MLP neurons of a small language model. Each row is named by its layer, matrix (gate and up: input weights; down: output weights) and neuron, and shows model dimensions 0-127. Each number is 128 + 24 x the weight over its row's rms, rounded and kept within 0 to 255. Numbers have three digits each. A neuron's up and down rows have the sign that makes its largest values positive.
After each neuron's rows is what it responds to, as a language model described it from the Wikipedia text at the highest values.

L4.gate656:114138157136144104136190110112126141187154174111102173164103158156102112135097159123097122160100165125133138134114130116148159168118099116153128184117120116134140149125114120136084160129142108153123151138168133109107101148128132053108146134158169136127103170174082122155132151163103143151129137114154113148121115101113149104105116134115122144136139108137114112122127149129119108165116
L4.up656:137112145134100086164116111096171122189122135104086178163118131121168134143137154072074119159139156145176151116129132117132121141122096128113103119147098121114105088145115093168088155123165110107127128146138104121123117169122144112160140096126150130100153152119144145132094119132130149103121131139169128126104113118090119078116181151111154127174126116136121109139121154108152138087146
L4.down656:135122109173089177134133150145130106131118114151123148138153148122128079146114107102121113154123159125121091163115109129155128131126087128153126102092124144141099146132130114105093121103139109122109122136182104173121144179127145098147144136141132145140102153148138156128149133128107140160136161116131138134155114086153105091154165129125133116160110134122120146146131119120157101117097
Responds to: Short word-piece tokens ending in "e" inside longer names and words, mostly foreign or unusual proper nouns, such as Kem-pe, S-ke-eter, Kab-ale, Kapell-me-ister.

L4.gate136:150104098147146134086164132174109140137125158142144112144118153127086136113104119146082139141164127112134124077117141097181136141138140139101104151129085141154129156130169124131112128108140125171126133128178113095108116109093140125091114111164108130158137153100108141117126096118116116096157111163136103106159128149100135141113102119142110138137119098105117154116162154156100102059100
L4.up136:141116131104094137122126145105124166137096124151125110166139122134145106168139096100101133118124111115131098124145143106152107107144149167111155088128075131117131128131109094174101144114121123140139127144172130092100145111118134122122162114127131091147141171166138139100142108110117097095148109133129119085081110137079131068121133140139139157140079069116164103157122138123149122118143
L4.down136:133125111148186145126120109168149129087135120136096135109165161104123124147154201136133134145116148108124165153109101154200131127128130102084128121155153114126151104111118105105127163137115120134100103145164139146148090177141098141090120132135113163128114088128126103122087132123106138136132172076136100158154142151108096179111149092091109102120093147143116149158133133085124103150126
Responds to: Middle or final subword pieces that continue a word split by the tokenizer, often in proper names, such as -ar in Pawar and Bashar, -k in Uzbek, -ield in Sheffield.

L14.gate895:140138104126092110093129145123098106090168120141098144147150127095136156140104146091156161113118118117147123080131174121122158141109185129125136142164121119150112134126160108087117167158093133193131115130136121107101141139077164131119153113144151079107075142135179090112142143157135140144133093114127114152086141125149121123098106141134156128106138125141136120129115129117156139144091
L14.up895:171143147178099154153115114130111143152096100133144169109158140156104134071124119097180162101121119110123170140122092091094110131109162131115123130121112116092140100111151154163094151127103125100143085131138126118140135156162140104146187188066116155180136092140147085135144135103135072124171120114133152145163142075111127118132114121128125118137159143158122119133091145154102111099136
L14.down895:122105143122129125142168161135150093127134128123131091133119115117151091099136120164115094152132089160117174163120121168116114145076099137144112130158152101146153115137132142102108122128126179106099124123101080142137109118095113146108096132157098189141112136132141145171138097132127063114116084127154138107136136138111167157158142096122158121125041094122119142162092159145115157151120
Responds to: Second word pieces completing a word begun by a one- or two-letter piece, strongest for o→z (oz in weight tables, ozone), O→T (hockey OT), F→ot, R→iot.

L4.gate756:141149159113118094140146161105128104124140174117124137171119122157152137138134115107117121153122135133109163117127143139139141144148155109131119105154117084088143086157114139120108120160147115185142163095134136149165053129148113132107092103154129128157136160149157132129091081106124128102168100153150142143089128109109090132124104137145135135194130138156121130188107111117117106112141
L4.up756:143077123167147120138131166125110119120157121098131106113112156117146118105119109125146171116096140132137074111148111126134103120135117151148109121110133156075093106087129171147114125128135098139160111130060152131124141098098131143112110149118096149085138078151133117148162145142127117097178157117125115151101105139128139160160155121056117122108163136126121107112193130150144133153109
L4.down756:112121136128100124119120105130134124114155119114111140095124110129150162111117135146157163086117099091116135141125105104152111104095111114168140095122123123133103135125136132125098115111103117098139147138115141152092129118117098112135190163129108128143137129099125123136168128181104122119116126128109111108150172157107170131136145144148118112081100143147135119113166134152135126139116
Responds to: Second or middle pieces of words split into several tokens, as in Ar-ch-aeological, Verm-ont, Jan-et and eros-ion, plus inner digits of years (2-0-11) and sometimes the whole word school.

L14.gate834:143114173159135152094105102128141088170152118148114155097098118151158141151079129137113143094157096083071141130123133135164121168128144149158141134072113148139151134139128064155148116081177117115136128116122063133136111164119113109125102151126109137148150091176123154136097152140138082084083149127114120141164084127116106122173113090140096119164129114126099146127136149081104096139132
L14.up834:118128125118134120122151146121132172111174108146117140157133093120113119120169150100171087172145164179126091103098125121116132118156123118141140101146151089168121172119126145137102143166145145108128107120092160097136153143100115123161080093145073120124113161088145146125154107140103148148116123094130128145115143127104105176080120121192142090132105149153130190104162079129124121148122
L14.down834:129123140129112113150150081107130112139098148129107103130114158138183148120123151111118145115129118150117088126136129136097166139147134127155190122113113122094125098109117137104128179119129101138176134109114104130082106123099156152122156085119148117135130138121176112146104062139109150098133108095124137130111194177097133121139115151113116104124129105140117119127163152066158108139149
Responds to: Word pieces inside rare proper names, foreign titles and transliterations, often in tables or lists, such as Asph-ale, Mac-ie-j, Pek-are-k, and some table digits.

L4.gate26:122133138149136107146103104143113086139142134125107145112118148128153158143131129143166169101139150128157128143092124110109134115113118133139144127120135122163152132120141127163121116180141110135111152158087127111123116154114113116088114154162119121136139117081144108100140137122130106102142145128106094109121143106119133139156139121162110092136117142105147116121145157144110142151097
L4.up26:059160117139128114092116113151136123130181129111127129132117102127113134122168152104172145117146126082116142104103108138119135108130119141135148120144149096132098147123115133129141130140123110121102165135129133121131130080098110159125140104120125142090132138128144124112049108174125156111093148131106134095109126130096133100137087122145137112146080101165091159131123149156128166122114
L4.down26:150133145130099103148083167140141133109144131129113123130073114142116146130133129162139158080106155131177116135055169133131092161129139141141121125151131101119173155117125107133143106119160171139074162157129113104111132098111117117136125165120130145130129125127161110108112164119083134130119134116146110080130161141132099122153145145144078115097070158084148128095099108132144115160124
Responds to: Second piece of a word split after a leading L or short prefix, often in song titles and names (L-et It Go, L-ot, L-al, l-amp), plus stray mid-word and function-word tokens.

L4.gate687:099148132133137158145116112129120130144120139135129131170141110081118151135125140131128117152119142112135111145070130127142131162113131148137110087140153150131154146105104126131076131113128142132141113124131162157129125140167132132119111129140111135092120143121147107148133143088168134086122136104146090123136126179173103095108098132153101069121128141120123130096148087150084130127168
L4.up687:127125143126119159145127106144114128144116096131121100128177124093108127126146101153116149146137121095165070130102149104135085161124121108124106184129139118126125112125161138183103134106107103151123173110151160139141118132145104155141134159114120128109102075148107155141082128079173152107147145113120154158156125117176154155139135112141139117084109147155134155147145105123134128128152
L4.down687:143141156114129116146141133118180124140141162153148170139153159095129127121117169117123131144146109161124130091169139172149092143113156137085119136133102104116119180139125127126124134156150129148224067131158076119156106118102141092116119150107172158134132125136112123144145139089109175144191138143106133145168101125107121180125148131115131141132125115101098110139134160077135114154130
Responds to: Three loose groups: second pieces of split words (chrom-os, ch-ain, ex-act), object pronoun them, and quantifiers/nouns after the, such as single, few.

L4.gate841:134146153107117140146161105141156124146139141110132135131143104095137116113183178119143176149145134102130079123139105114114146188150142130114136110176096088144123129134127105138126146091155112100123135127123119153133141126148151165133163155123118147136069129150091167059089104160138095132113209150176137075123108124155144133130136141154121109121095184151145162160101079139091147132167
L4.up841:159107079169127123111136166109111128122138118132138083083101157142147100139158163126123166103141103095123123124118106137115119172118169132131144112136162137163164171131121163133124168128123133117166128113121125153131133143149149194103136116120100172118127133151130151131120099117132126171078143112175116100126108129163145142171129153140121111141101152143140134124111102117114122093125
L4.down841:146156090179136113113089151116117103119149126128098113089140154150158081136102152120147111128142105148152118110092124103126134165143179158142126121111102172145080128108149140159106135142096104087109139147090158134131100177073136168157153120104112108105121105134120188132134119110131155158122106124136125184149141125143159178170108100145137130151085152106119135123129132111108142112115
Responds to: Second or middle word pieces that continue a word split after its first letters, across all topics, such as p|ool, Bl|az|er, Mar|ath|on, Ut|re|cht.

L14.gate24:088130130112089124136097108084095111138143136092134139129118115151118130136177134129124156113125089117128142121146143103142124161156122096112154103125127127091161115121139107109104103123110075150109130105115142153133160103124119162119141127132156182127118121120121112146144125076124102148115113151149115126152105123089091075112132128116112111097036138124092128124089116166091104158116
L14.up24:112127111165090108099121078087133101128122095145132119150089071120107118157140102119148157149101119134091108096130136125122140146128177146147146168129166156192093133163112146128148165119127117169123110146109135149101063089138099100129162144113161075129098137085172153153141091116142110156108137108115127146100109137118104116115097118129099133128112130150148153150147095121082119128160
L14.down24:080188119149101149174121056130113128103148055129109131100126142142128159173131104098178156151148110140157100125111141170106137110131104130114103121087122114136144162121111114121144124130150140106109147118116121141098146135126120090061153144122146105123136172118135141076155141110155122163145116139162099144117106095121095122144112151059118111163103157137156134111157097160124134132120
Responds to: Chiefly "of" after quantity words like some, one, four, both (some of which, one of the); weaker on decimal points and table separators in numeric data.

L4.gate926:103138127146118111097113122110137137107142140129116137092140139115150146134126134125146139138131082155150153059120145105137185125148076124134154116104072104104102129157105149170103180156143146079125104110110136096091130177140134110110131174159101073109139154092107150130108105128130157154120149128144103106105144106111123078128102123144145111151118139097121102149160134100109113145133
L4.up926:106164195142110130144147092128108147117135132145085131099126117143137185159117100118132129116116161117141141127109144124166166145167142124164190107121146127103123091159143124144148115162139107145133123134158128152092108119124101120138113129120096160090112138142096127156139127121148124145102092170155120114157159127091111111136122152132131129166096146125152140119115153118160137099121
L4.down926:125111090150129129086130095089132094114152148194156157093111149114136082135086097110166081141148130124132106089146138142121169107119072154186126108109150094083133127155117089080107177175107131120142070129073100126095126169075187127123160133096133157153118119158120108106127135154100143141109123145144139115165079045129094102140101118129155162151091129100098125130110107110124134132134
Responds to: Final word pieces that finish a word split across tokens, mostly abstract noun endings like -ences, -ality, -ability, -iversity, plus name fragments.

L14.gate820:123121136131106130120151134122097144159150106139141132095133133126108118134091120156147101117145107082144152161136145099152129125079123144114089171139124101119163104073128155096166147164108095124112123119120093122104100132130144134161144134121099141145139131167135164123170123142140082121096127146082115122107139134149141193120158120115133091116126133114089146088102122116122072104141
L14.up820:117081112115139090142151144177127171124160154125113145086085137128120093129149113111148181139166120139153098108131122108186131134150121072149133112123105101156137088149147115176120122134157083118137149163116138141124132133115171143127178111138116140153180151165132147118098128143128077095113165116165076055099141131123112118127127126145123071095099141093180160157139121119133114111135
L14.down820:114125161122126157083134119099132083125131128142116083133176111164167142125136142103126128163128122129136107150150135137134113144111136112126127135112134146120117108124136128095161140086114107126082157103102122108203169117110151116135107132102118085127121101132181167150145087139169113085132149144133133153108182099113166132169115129128116087090074093139121147129056135134125125146151
Responds to: Inner word pieces such as ar, g, u in the middle of split words (Guj-ar-ati, sc-ar-cely, stag-g-ered), plus table pipes and colons in stat lists.

L4.gate588:161159111129125104095113114117138142136092155091086155091136184109131165122092081132138156110088084109156102135137122126123170110149119149116150117164068082133130150191100146105130159125158125122143080140086144094058090088133147120105074070121172116117172124113097120142114125150128115128149139140162128134099113137175117145162098137117133143122122116142110110102162145082146133116118
L4.up588:152138094108092091154115156106124086125156156130127146132071155130091144144125102108146165138124141127122147152128126126138121130137135123106118138143059096105118136149102106103142138143195108140129105149106110125118076120101122075098111131101148108096141110135136125106094141162080118156144099107154114116124125105107144113131113144112171177151123107122141119169088097103150135129093
L4.down588:094134123114160132121156089114098136122110096114104108143163120096173078145117142146133099125155142119113124113141118110142129157096124111130136121074135107164109132079148119139136094108107143132214092136157119112124146148140108193137119160166085155134122155100141098130144139132142110108084155104120140154164106162161113111129129155156121062102129147102103142108156164139097109113144
Responds to: Later pieces that complete a word split across tokens, in any topic, such as Territ-ory, veter-ans, brig-ade, bound-ary, bene-ath.